Weights of a small transformer language model: learned positions, biases.
MLP neurons of a small language model. Each row is named by its layer, matrix (down: output weights) and neuron, and shows model dimensions 224-415. Each number is 500 + 50 x the weight over its row's rms, rounded and kept within 0 to 999. Numbers have three digits each.
After each neuron's rows, "fires before" lists the tokens most often just after its 100 highest values on Wikipedia text that the model never trained on.

L6.down619:417515571485443406430480490506500435413448471496477496574418504474474570438422405398465562518538525554511513468537504428492460451623510488624527517520512436491494459558528493503475457572467483428501523529580507557525507479566473469523486362561545572455479621488470458504482464522443529482530551591549463543451470532550492504511508575463522519518500444508507551581477563516471584452450501446558542452486462526499488469557523512505426434473542584526557489457573512569525451478465574526546566490502556497535499477548517600477513427553491605516475398563512483466517541534436399461
fires before: " |", " to", "°", ",", "\n"

L8.down1271:395564510474542564413486602432515470483501407514447444558452569522507533483509470404494527576445498469415489529557468498546440527513473488515523516440530487453614464451421560460565589445489456433503592544556473513546583542462475458483534618484573487463513491509498428602513516543475526516544642534502403575557527531531536649473441474521486602433515428644443517516450482547480527450520520532504516604428484524457534522534529429425550439459525509597469598456471493545523515490481556556514461546555560504530423526486561468458519627501530477532452451534483421447548534522511572512
fires before: ",", " is", " was", " and", " ("

L11.down1083:396542516482524517515547440521529427524516501592493511598542523496520623572491433465586540532541558560493564575461601550587440434516460524576557518496490577449544536457437455498449529582476480500538446519541468451458491509515499491447464604610462454569478559523526529561484504574449480510562492510468499534549530461433502501536577515498554517397523561431478604440487453433580420531533401450510507508453415532528488460567447454516506527537465489480451529511425555418552482516513522535612488412559461536490452478427477521627498551521611489505608444459496423462447494552480434591
fires before: "0", "%"

L6.down674:484465567513543480504517452484428509512538497437527516464518483445568397416547497526516454461423584477488545540499445519496565533611463504497512490455477519413393524513480525457515504406503523494524501432503500467496435496458457489570547524379501467523485518540459545583532429447448541426489514535429564507567502483496555536542471426515538495505514474476506445475435392484473461521469483469509500525584402475612484544457543477492507445423546427486503449564461431536451519611513516479524430570477522557455499475452494525606514572511541439522408467487502514469512562523517542546
fires before: " |", " ", "|", ")", "ing", "5"

L6.down536:473538522539469483506560592425531522514506517592500498550490577475499459418556491483509526469552444515551593479648540420495527464584509515443552544493504559468480527558492515421529476523462579520509484520565458515478488463536497450484512487430539489450543434454587550501549475546497433589532594433450503495557550525485503552436508593513544636459521512498506537552569485513423522501559541459529473463578602473520502572483544512546508555445413595526537607523509521515487391605498502440484539432519487417452444507525487487526405479431498460529467451468586516545557392532509557440
fires before: "9", "1", "2", "8", "h"

L6.down1364:474476534514527560488518515476460497481446562456470544514516472501503562455559584530443615517530518591555546548582523563460454528420534491552444519544433478603469459507541571524541479480461555546421491496450529577578507444424468446346501384555437558505517549492511528405456569521551543478487443560516447525466528535563513462531493478488532533476459544475477465438545421512485433510538542531472529437555394501536469434553512429529526490561476457502454611482433457634538523502505436464515571527501519563498550579531477546457470506532536525505518455544515425465444499437507507471
fires before: "|", "\n", " |", "|---|"

L11.down1032:588562421562472535538563498582411443402529556488463526509413503434497526501438435500451593462454470608466621573490531482507560463518393501483487576547439456444486549586549489604568492522530541475526526568452474539478440508404473442509501462422649434550501595570460443491445532540566528521458468560559499539530423542449498525416482493525453452496432527516519428531489533380567487548562470484514470466460589568506456459479483508499478485519474498551575486501393434540514573508521529555545544448517488455528458579479505456527462454491440519453586558489539535554521502462558553530
fires before: " ", "\n"

L6.down703:600446551528600515468563510443529568520561561438385504474556468437456477538423468585470433494446453539476551443446500444520555534425483519511553574446472561549535460580451462499516492485465534489497460505600597620537541531373493595464506525403445500529510537500483492481588451538456556398465536482481597519581401503480540469513528498499506477459593526443527501472550582464533518545463492551490610574526519404522523442453526449490481475461389534554571558511458481609439516486493439525486542517474554469438419613570488561489547503577515473487537465464488502552494536497528479474
fires before: " |", "3", "|", "5", "0"

L11.down1562:484638475487474472524524524485524470424471524346484462496449382467484588568510463525473465488391485330420491496581472534523572593471507422454590501587429372516501562443493467496570489545529370480487547545452520596526441458464439471460426532582503529499448514495493432505552497499474545531477473526442433511532461622530462506454587554479574572504518497465531529482468473621480469530546509549506542530429495463529488424525467501521432489474504555535497508571456469559510440600516566524556464527532409481500464567554545518434508457494500450469489604524559597527445502440538480601
fires before: "|", ":"

L11.down661:594470493407481509515490496455504396495488448509546403514584462476563551480378472391501556508579464422448400490453531469509427343481465511496541478518520416487485494474445479450544516469477448457517513533574472477501421411465528528530533441576499476502517566455435556438450508472439515401571533487472509542547498597530412520508489458534583445510417509521520459452523451585548499566576497495392462458485521505558460420570498501525417564391559538523440523485473532410530425491525418463488522470468531496448474539497581500464435490540463494499467455572521410441515531542569473489
fires before: " |", ",", "″", " ", " ("

L8.down683:491510513503431502449550446509459486430474485477432475560458529496476540441482408518545529445484516425502518524589456560485489490586458515422459655555556462500544540463564462442528474486470486454453492502505378534477490487501543390412497460473417530506531542453547525548472474529468478482475558547518476452557568489461476472466428452473483458583607409565459626521453421541541555491512440442490481505401533553505487505497472415518540525377475501513465593440487522530527504594453541510560483429495502533531529503434553512511582567527407506500552417521483559438493505476483521444
fires before: " |", ",", " (", ".", " ", " and"

L11.down1192:523479497473550567434547443578533529477478484518484466567573540474459511447543515492499565541477530550468472473426586557521512463536557497482558473481579505455520513425486512534481473498573565454485485616503568504632560465534505516545470501522382510532479511574422481459540501545509519551573494538529548502522452520476473532467441525590553527588505495459474579531592559517505513518451512535421458439404534485451555468502439439518446493467531504546574432532494524524492528521515496568493520502533536487443481534474491412440555535505492494493519493477459542477519572534540491500
fires before: "5", "4", "6", "3"

L6.down671:468477483530493496519483484502376452599482461616530583588442402541500523483410469535524483475480480471561481538530434492585543422534437433439548438498478487525463423476478463452520447564437424456541514525553445522509544456393459538448400515558507431495527587488487507442452484539435497480443555462525436459524472546407635526498476434478525586500452481453439534565526538541515495493443518455570420457517581462568480553513507580489460433411510463543469446525480553353624448489514615376411453504469561537450435518461467539477425477623542539470437486520579531493499549542504552528
fires before: "1", "2", "0", "9"

L11.down1653:444567621547478455555501467457603464452472423494494424458470438415566550518491588469505426542550516432502553490520456496412612484452566450425506452429443468518591390480503494599525458540495496497584447474403568542472550483527515474440606501482445424539545517459456392466461605466529532346502381584489538489514488513445464515403511409520460532530488488537515526465490532552480496489480465520521557465466429525486524507501550554426493569484548475461469498514531489504483499493610520518574448580631589542496491520494557481501419474453552534470475454522452529581513492484569517500
fires before: "|", " |", "-", "1"

L11.down1275:460486411471535475498433478575447392527476542547516554480515446522541459506593497548496418521512524459536488519503485519544507479506488426444610453482487513448433455527522472510546455532534532474653456540540483495412605429494543469574551505539565472488522483465520630430511588451602487512452486574571480567570548583506615580501387489542580582490534495509520405492508463439446462553531435484576567557484506481505500517464544439551441524475497587569389519591488492454579555301416523523548430555485523523520477525522474476556507480487470459562564482506520507562506510487410539493
fires before: "0", "9"

L6.down1490:471380473549488459564543489577605506471580545470540569558421479479517524448580451549518595509576489412430505518519567510600528489600485455587443497514470456538584386469467451483459450536502506520431523495545496586452405521504441525509530474584506516558508500539489587437550554561615425469551449602516555491480482483509450490584575477461579480537535487518460555492396590506488430447455536512455509515549417501544530596493455481554460516551472442426448584470491531408469501514436575398473490399479496429528541415504501495463453554494502547490605532471555615546488452464507493471
fires before: " ", "9", "N", "-"

L11.down1007:462465515534453515415516437556433432495511469547453508450421427486518496446543597479507478433447461416414590508476446592476549485476484495494487488539569569542634450486520578572558533529512553401554433524445448520544484443364466541447522435497499505409534553567556545505555500491424528561463673586489468424494556488465544494534479466507556544492399543499541471474537494514571516569484465615556464469420547514536444424439507481521532492512543551557436638435401476488474497629416636464530493391384492537438478501477485489500505509532536527566475424498532633524396519578454425440
fires before: "0", "7", "1", "3", "6"

L8.down1617:568436501483417485488545467540538522536479540480547516520555477386467477471541535464425605510504509497528466488486542444521518548514432525445469536502509609610457516451553561582575445565507521533521496481506578472491582444547476557467537474544485558503495509513583542487472620489501479436500495523494549557470607512554577555422418492538567564446521443526491523551546558534527410478463492549470501573524498459499549438514638576590472524530455574598459466467438502612515528515493432538412496468479492443506505559494522503580452505574532394535467510438451478613467546454532549425
fires before: "9", "0", "2", "1", "5", "8"

L6.down787:496480463509510520475423461571435519544437467401553492577517489561544515498450498464455518501471517575546597456501513468486541415548477458474511508598423540484462467501551506410571385479467511479479502408392427421479488467487521558455550504496469412427465496492448487437400467509509470420490463532509499498500462591512422589568464482391561488473553442560476476485481485552550495482426519537556481409541439548470475489447567504626526544506481527561497511450488504630560566547498439496491544577532534492496470565597486489599471552432477474559465588517525494466530516476488515420
fires before: " |", "0", " ", ";", "|---|"

L6.down1341:566508528528459390506514464386570440549476509646366491489521473529542452502505450574480489460472520494516510394582493378544543596471445389503440489530455471454537529462593480467549532518471450479468436518553490450496574487518554486430533445592490510473414436522510522494476581468423504509529443486539415491487537510459506484366488461405501465475524533512538548452490491506500504500429529600464509547531400536422506472612569411599525555593549428506507484480483474614493440507487479478537522536483462536510498505539489520484540378399544470530520510537472486597530568433582507550
fires before: "|", "\n", " |", "–", ":"

L8.down649:580472466499491556494570377471572432528486532544537493450457519502604426430571472547466560553462455540377554516538494534356524491484476594473505515513513418446469530496465464555522484444535536491532465503536558460498512531480447427550513458456549452435555528397548434516474529436527485445578585581476562593485449559473479526435557571581508476506446538480562564561579465490568483500479394542418481517513578492452421532485556515535491556459590555618492580467552499439592570610531505547449534473616516411525439550501465543449441519469510527469568511487492394496436516518484471478
fires before: " ", " the", " |"

L6.down1758:567497457495559435528495439466492423454499494501459516571456525535493472574455603492555474514512555456539522494510468404439554467537491410503466391509481490557505529488570627480580589547519531451404560391475478410533529507527486419502489486461441421478550632527466514509531551407483497417389515550541512483695547529465607564369555513435545431466578469598487494605535431452484604497502492571519570516501515526423544459490534572532489585516509426499656389546533512478400475548505494531559461491473461560404439531491561516526552510447390410528539574444463476480480507567467487583
fires before: "|", "\n", "1", ":", " |"

L8.down1529:508541500543556474494536560560532635562478537445476471522454495522474607498395477468442459521508578489530570530540494447549454544475468421605494451486472417450457368499429484473586539617488474488519405461538454482498536483468426509442498583514540434554480601503477494455457582528493483478477489544582501431580510516516396528521448439468526520499508518430531531525565509524485406535523451544484510416510543518510505514513466569453496549503564535543574492561490527450638514552507535494495564441411433487500537417498538447520505446532475462501582503529530383525503475501553458514
fires before: "0", "1", "9", "3", "6", "8"

L8.down664:505482485341572551502528479507456527493516446471484546583614495499492505412461464586484535496425462438460530540556483495510468531446445494409515519361497467530545502496514509469471492500569491569536417469563552470593498504407468517428577483454485469433523520433492479473507431498524508415542449557493502502535469569463615438505541445550551519487457478562472590471498512445504524479498410456571504365493461429569516506498596431490447514376527509534499523460547552616583524584552513407448471499538488536478507504445507486541526544497481504583473518449576480416533470587539553518
fires before: "1", "2", "-", " "

L11.down1017:536491422497482489454547513440459533458518514406466576530557450518467432452494598493512541528500483518495427517512598469488482463524500553517394434507411467476610518493430489582447481492415403495562582574564543484495513547476472447467491537552529470575507549433472509534566518504499413455520513564470585486469459522537385584517414435379408558543528563386440560460496520482460536538449502562441469457618523531524560525462463502463557536461504429420489469407492553443400467519445502485461558629441598486467473490502466506535512468536509490467476512514553617531511504447449498479
fires before: " |", ":", "–", "-", " "

L6.down953:452480508501440471483597527526543454531479552484564504360534478491602517586455487546552542496482443522513466535539625511498434465517541526511570450572582469541530569503522460482455444504501494477489522527449468544478456405369592562373443503456506355574598493535419548420540466430447521518556611622569460470597441485509510526533511521580524507490457569593471547501525411570480535443483484466628462494465492509547442534491521485473560422428468519465430491551470611486415461455517549576474416491613545571431484510549472460484478551520534448436500475490558516489415475515467524530
fires before: "1", "0", "9", "7", "2"

L6.down900:499554420468460483502442543519482557383575528494432517464531600507522494509429511346584480548428424521512506580499476486405477492575544453410471458525480482484487525503460499502494522492519539418575479629466533564593488463509511506465480532434404529558418516469485454544538476533470543526548578626539440481491561517444575555503463546446496463461517516419429468429463533608524423486523507611477439457431530609454577509440468543562529492486492504505548529457446489534483517479503590519485461590505525459455534478548540504557543473473464542504532501464545519555536552481548544553
fires before: " |", " ", "%", "1", " population", "5"

L8.down1599:513520529482481564452503549469507509484522347559508599502406498512510524556498528514508499411490458391492532515528510493516481497423554531511553557459535510502469473544520488493476526490470620445468511513503546450536569457484444518606465413528429501445511521545483598573463555542440451526563497476529502487561536577525435481490530592404451594557451479598456513542492531561478418449550429526525480501566464469534494523454452524549528560451588609591507540519488482520452493437558497543487525501458490539452562528490474471515501431441423449556476537428546561592548429490518572524
fires before: "2", "1"